config.yaml
activation: "swiglu"
norm_place: "pre"
attn_scale: 0.125
tie_embeddings: false
lr_head: 0.00792
seq_len: 1024
train_tokens: 784100000
MLP neurons of a small language model. Each row is named by its layer, matrix (gate and up: input weights) and neuron, and shows model dimensions 32-127. Each number is 128 + 32 x the weight over its row's rms, rounded and kept within 0 to 255. Numbers have three digits each. A neuron's up and down rows have the sign that makes its largest values positive.
A block is one neuron, or neurons of one layer that tend to fire together. After each block is what it responds to, as a language model described it from the Wikipedia text at the highest values.

L7.gate106:097096123192117165201195173130094143133137173134130100157103076151194192168103106086074135171143125160235119117121137117149110105080106104122173157119139142092145138137170107176153121134139148117129076162102078161042111145149067122142126127142076107120167132151136165097131121177146129043
L7.up106:120112133086112142139107123147150123116105114132140116081136065125087158085184162120164085164137074121181164090042109149132127073153081113101099121173112079134112102124113131157077094079104145103111108173154085080145130169182148096149118123110147129157121162090158162076099126184178112129
L7.gate443:169114122108143085116131178112150105121141151087172156124136086143128167178078127128106115138144150114140113093126121101177156117112146145119181148093171091081083126083048074168119117103106041111147093088165144104126170148161132128108132131178094160107123114121104161090076093124172180156
L7.up443:144075115179094084146134136091130110132172130138125106179125154056123077139159128121145132095116124102122112133128141128102095079127128096096151145156116133162139111117168176053081110090206112214082044094101170083092081204102112105157143061145138088096131138101120101140163135149121123140
L7.gate466:184090145141201133144113107098085137160131148081134114161145110111147122087109186136100117146117152127118101088118152118121091129083131071139139112149154045123125098189084202172170146114103195151095159174129151196140091107098094148141099136123120145119107104100091052114122051155132081149
L7.up466:091164155161191128131120097078101084161162107126156076167117087090147112111102129089130118174165168177156145086097158158147173084101126084136118097068124044163147103180148120106149147106130109158129143191089139151144145129194089136083094199155081159108111067118138092144166065192187154142
L7.gate497:160166143150093097105097169068078113139172138093109167093107069142153077141118138116141139131183119169153095084149152107150166094129119166117192167131128119140150086148149134092083165087122080094121153078094165104150182138130106124179110153067141108121146134122084138149121149066080134176
L7.up497:095138154117131157156109168131080133119146087108166078150091110175125170087148080094128124148127156103129144161175078163122135142096107113182125100130127161138195146196088138143103126092075091108072153111086102149095073136146108105089126133157108105103158180142110169107120139120135101137
L7.gate878:100127095095154106113129123091074083150167097084088143179135138131128137149034190083100133143044165140070139134156147164098132103133101118165084179076157089085119081202077108163152134084143118056110109117197203129118194132098146106107140124128114137095137094128164163145073120115145165135
L7.up878:131097114120172167126135134107142105120113150139095100112029135136068178147171127133135168099120129137188131112173174140113166127143108183089155095168078048130111136113168086152136156146153130128090074148118175121138160095101104118100154149116145127100168097137131193072089160176133157183
L7.gate990:152091125106188077069113119160136102149122142145097123193080075121100098114136170153121117057145136122137082116150137168121138073155118141153128136141129146134088114116155063084123146117153089161124133093107123129142108084178065114132170136110127158086160104126126158181147187110149170158
L7.up990:139059145116178133141141107069140150159108112195129159138144114144118118039056100132139158104066165141173071096110166111121151144101103171116143097130092045150172130069179157097065102138122142110094106097090080068117112088180117129100169145108154112138125106135166203143181159087156177171
L7.gate1193:181099115109065067104092100116126149168145179203163092127133067101125138074132087168070127146136107123177116079109119196106127106116166119149114101128087129147159136047161104090163121107152090092125141133153179135103117129112146096178032155191160153069104152110110126132136117132183132114
L7.up1193:129086126191132099190122147135087090097147162138148109121133165119135173073064135091141118120135126177101141140168090122182111150102105110126179088075153086084115133136120139120106112143102166110104191113124165106146077114109161059142120128183115109122082083111113113152150153092125120157
L7.gate1211:141110122128101121108137096112151109122081104112074152136137122096191159131151119115128138126163162128137084099153114185136146157086086205120146106124108066116128126120127052093095106145060123112166099182104128164169128169105121109093116187117061128119074142110122149126073175038079174082
L7.up1211:164043171148118068071084112085116099158124094124121090090131122107123122120133131103078101107066094143165142170184178197163112155120081122174092120111157134106121113131099126114145138141094111117155143169086118128098124213137079112139133118111130068165181193091131140110097138099137092068
Description: Mid-word fragment after short onset. Word-internal pieces right after a one- or two-letter word start, mostly N/n or Al, e.g. n-ort-heast, Al-hyphen-Raed, N-ether-lands, s-and-stone.

L3.gate159:098185110160176138153192090117144096145112078108142142120106183043130136093122114152170112139135084103167141084098115120136113096152141129181095075109084131174134142181160212106144181130151130142137092214101144080125116160142083083098133153126119125088156103135153069141099169202056143044
L3.up159:095119130169146117090067148152178088107133042158108160102121110077153126127098109167154106140140100137071128138150090119127195170150078096120064093101147095151147140136123112143154132142109129145118074148105121112170150161147057100110138129109090144126133136112129112099133092153118094111
L3.gate723:095104118176118067199095095080101171108134120081095157096087062129075090174127154147128090207117148161086181115116173090209127128155116112144162136149162083098130200150130193161095178108125102172131147145139158162090177133140143068119160157150078136160131087149118131119177200144174122128
L3.up723:146159114139083101158155122107125134158099162146145132101088121126062117176080112204144109105112140064124132128163174079164056169075101105086050095216098114088094100114138110069072137132130065133175122204116139166129081141167170138119090173120133135139134133089120147089156121166096135123
L3.gate974:145106113192112090149114128152099091155085097152210134170060145072119103068131186141062078135105125082131211098152110172147137103122170101117109149040120140157135152150181110132124208130086125169165146146144063098145106125158130071096163127114123099130118130107105116153153123150144153108
L3.up974:141151168188185077140144137210135174130174150106136125069102149087122114096156094095124101107102086124120193058127120149109115148004116111153176192137145181129148140116139104146142176149149130147119142123152130141109132091179127105133071145160131154153125120098149135183138127125134161104
L3.gate1120:134072150135090097157131144163115152169166147132113098157080132147099154126184168115101160173062167061130176073137175119153179184106166111160097138105156139081117177124122132139129136094133122093095197154134124165072104196156170106184137115192116066148101124079100115148174115131132095099
L3.up1120:132116183116033122148108152122111122134119121103129111142115102117121151103182157116105146161087153104144127094143186136144170222118150125159070138076120111105157150130123083098142124087151106142088175166114066148130115176182170093156120141188140069117059118112095112186203133128134080126
Description: Early fragment after initial N. Second piece of a word split after its first letter, mostly N or n (N-ed-lands, Mc-N-e-il, n-ar-rative), plus similar splits after a quote or bracket.

L7.gate54:101112096177136162148135134104081073177180104118121105122136115183155105177193152069125182123089097125113102183152104102126111095127099153099112092099099098132157195084089130081094143164130080119093099160113089135142153165149137152173145120148123154160149105149111093153136168073063166185
L7.up54:146097118178187126086144164097114121092169122145117105120088134124107151064160114123079095079111124135140154142135158131118086109135121127116106095126109117139131142116136118164105118092133114079146112129141123141119132134119107127199095104145104092225073168137112091076114158065218156135
L7.gate272:169101110091114092144145175145066144076103095080094189134122114082124085115104126113162154079109071109135049097077153154168145096168140134138152137153147143167119176127129167146087158123122170135084122093099149106067157143167098142094145096137148095096166155152124098183187138098170036173
L7.up272:149173143152133147114085128084132111149155124093128091090139131081111074181109112133072105107159098155172097135138158131110086098171118147119151134118096142121115183188146158189106109085115158124132109150084177099102096057134149139111144111112129148097167092093095101154088125128141149171
L7.gate338:229111129142131112191136140094128111102182145144185148140154074117145161156108085114133077101120128117165154186123075143173091134085031151145104080169110147175111158084139105085147167092110117195193060116159135106097130135125100138104147140149089163095125127163119104054117121124093139171
L7.up338:095138051158140125139131170114135163175154084122141137112120124167090135179090177188121174084168111120104154131251186100072130122175180123152102148133177102146138139167123113156156186167106116096123142130125202149122141082129112151161100137147157164164058182177146122147157196115109103109
L7.gate456:132086146185110146102161176136120074143112097119128131143164103094117103140099152163171129134122111111135103192161153085163121138147134079098088068085134202131105147146170104125150118109128134106151187071152161144084108118130156106112105099144084110079152102137106106149116118123137191122
L7.up456:093083096082168190141117092141132189103118169133151139146073123058096124148111079166134163180173089170079159098178081085084106127150164153138208120169184149104125162158180081137144150141100150106129124074128089145161170090122202133148109061130105146120129152102114157138108133086115151171
L7.gate460:097115082161167111147132044129179130091127131153089085079111112131102133106093189083123134206133122111149168093142125134147144071140139108147068055140113126111098110131181124151117133120120116130145065098129069119097153157076108083148097157157164092131190154135093126152087073142121108141
L7.up460:133070105154165180161142154109144109120167115138107120161068068124076137125130159132174164108138145144118134121129164175132167106119160130092105084125155124195139144157147091125088140093081176143103118133105108139097072128101151102121127154110154137136120084090104110112090032113165144173
L7.gate705:106143077165148136149072107159171120071170122140192094105135105087103120087170141142163185134110141089156114106153086092156158123089105184100086147162129138097142183138080186099088187100155143109134175128116098102156101100207096195143123111140087133105174077153129099145110091126131097120
L7.up705:112139133124175125095140181064146046201157142123174135179140116140108134189165151076100130097089092058111118121116079071080099103074100130175142092170083144135156164116116077165136134158171062121167090140143184204096120135163128140153111118124084120124103158087137117141125132125114170100
L7.gate954:118116113193132096129097092124110129124105077112120147129092155166131091169098128124156097104106084111049098117161126171109124107107227117127125118166077076098131055048164137158128144097121131116108078162146129159113104235110091108124104110184129157118105156159085076091094113142080129165
L7.up954:150125146146112094162099118133099104114139147115105180156111139125134121155124111130121064085185062088076152135113080110143083137129150164081142099178100106092132050056119099142146185109108144149108099174125132146102116154116071107112040072151097141115127151121150120162143141095083194124
L7.gate955:106077107143088174144124127110086168137209159118190162095132097105073139151148135072147158123167078116138101125173093114135118073107141175124121119183156095127164113128186146091087149136124113204157109136110140159086121120059053155079179082083146176145111094190169079091153103058116168171
L7.up955:120162114050079169169128103193180131122106137132139126081157138183137115164130145139187146163053115010156111130163107126172103134115158145115154114147148114106101123146191113109121132162068143152121122143120135111073090121122169165072128118113143118138159158139099158094164113181154121167
Description: Word-medial continuation fragments. Mid-word subword pieces that continue a split word, mainly "en" in tak-en and brok-en, plus fragments like stereot-y-pical, Uk-ra-inians, P-ent-ax.

L3.gate672:172197168162075145176077124095108130111175077129174102083122139145097105118121119118088168108106086072125141099133129115153127065110120129134131168138077122080107125129133135124153150187120117132054105102101100071128140077162094067085086131132237088141141160084062122161103099156105155092
L3.up672:118194167178058160125115131119088137105150101126095102121135165204140083099134157125104160120088114105127070087121107100169118129167072155094107163192180115052041163131152123101129142148089167119089132115105143077122170125143130107094041119096166093129124166163096195132089097130109155136
L3.gate819:155124097095091116201097205157074144127175097108178142071115130138180112120162126108128108117061073068128122152084076126115078066133105141149094133157096097150164118112116174145131089099098086136145154110092094149096163139168123121170063153155175087125134170068090080129188039117149185091
L3.up819:102077121098102144163117065112075163166141131114101164120112111159145148174146101123108106099143160121114049130091190150182200147122103084137110058106202135104077146140170146119107151149093151039104132147131162091086131066101090116136152132173071122145111108158163114138148142142117126133
L3.gate1167:174124057197067123112100098116160139116142105113136128154109082113083147134099097129131121115136151104130110123157106175132101113068124169129120090154113125142165153076091133110150161102105073104150107113151109076130125133104112115074136151125158135131156164110180063129106116072155107067
L3.up1167:068110148133148147140102107076085154154114050086167142147100162140149145155147137094130151137090119115101124119203114092133099136159158221160233136133140120097106127077181096173079186105121142105135176158123129157116077171111113132073141090144121101153128092151150132131162121194105120128
L3.gate1208:097118147107065167102060139113114116158194123183133118126078172121078109148162124104089159096047115111087178117090091127119108134051143142120111100126126138168133135113156133105093146155145105114124048143113117113102168144137116051098099142138129159096146172149128103104197153080128156153
L3.up1208:138098093062117123201161078098174130072189140100174225174099043137176110146053089140158087121137169110110135126145113174087163097087133091102130154160081115169087122134105167143204119139103100155117092088108090114085127107117126147134113116059110134109124169068112096120117158125175115194
Description: Continuation after split letter. Word pieces that continue a word begun by one stray letter, mostly en after t or tak (ten, tenure, taken), also (b, (K, (i.

L2.gate772:162100088113089085136070122157131161073141191107179123136154091118102109175202125169113127176167094144105113095102130000111096127124101097131169113104139168127124110145109134113179181119149145132106167147169143142159126134107116151178166092133154192129127133089103080146135085085104132128
L2.up772:118106083113076098122151125063149131104160138153168061147138128096143113168144079149108093156161102133060127102185166051146090096094124114105147140089144090137124121130116127094195114104116118141119176150093108114150139114131101239182151126122082156140138157089119137105168157040148146169
L2.gate1018:155075040121076090123081096071139181115156151116146092101110101102131168161161166141101091148143139161119104127160151101153096132097112106139170103166103170145104172137162126135113173110141148143089103120177112101080131139109170164094183108133107156091044110148133076113207144116108081193
L2.up1018:143094102190151112120086152129113162125115090125124169113183055137107204147107174169115089118150028072110101127103143148093124171128081125056126117159138075134092098121089160147037141105133153113143117145191146111115101142156149127092102142077120180153186166129110094171174140118147145123
Description: Word-piece fragments. Split word pieces: the seconds mark in coordinates (09″E), word starts like Euro, ty(pe), ind(ividuals), and past-tense -ed endings (listed, founded).

L2.gate484:109116099078096080145112122151136164115131092129114093109134084027087158078124174103162111125159095171112095120118095101125180125094049160120125120153152185155103121085200134159141128174110144099087175148128137133126155129157156142070098139170160119134123106144081183173138115168136080109
L2.up484:115110177098061110132096134154099158145185165135180063138143161109174148127185141109123144101137136196114119140129102101107121121152135096170139119118187162105121134096124116174132094188122051092111190112123164124180111172108157180059129121163119098128146102107073212144095075151129096081
L2.gate749:132091152092119064151152083140122126173125143147100113119173076136117192108106140080068182063117086144155127114190097120133138126137067127136108192112151132097100092149119176182092134131157156109066154127059184124096188123180101120171117129191141209141142117180112103108094154143147099161
L2.up749:116145181073132122115138117077136144125214136127092106118137089095131126089094109056118197191196121166104102088190102122156073117162118167131134122152165103085149064099101143094142057206114148112127138098114149160127162114165137185152166071157106199121126168171066149195139140135125133143
Description: Hyphens and dashes joining. Hyphen or en-dash tokens joining two parts, strongest between digits (scores like 1-0, ISBN digits, 3–8), also in compounds like co-founder, Al-Raed.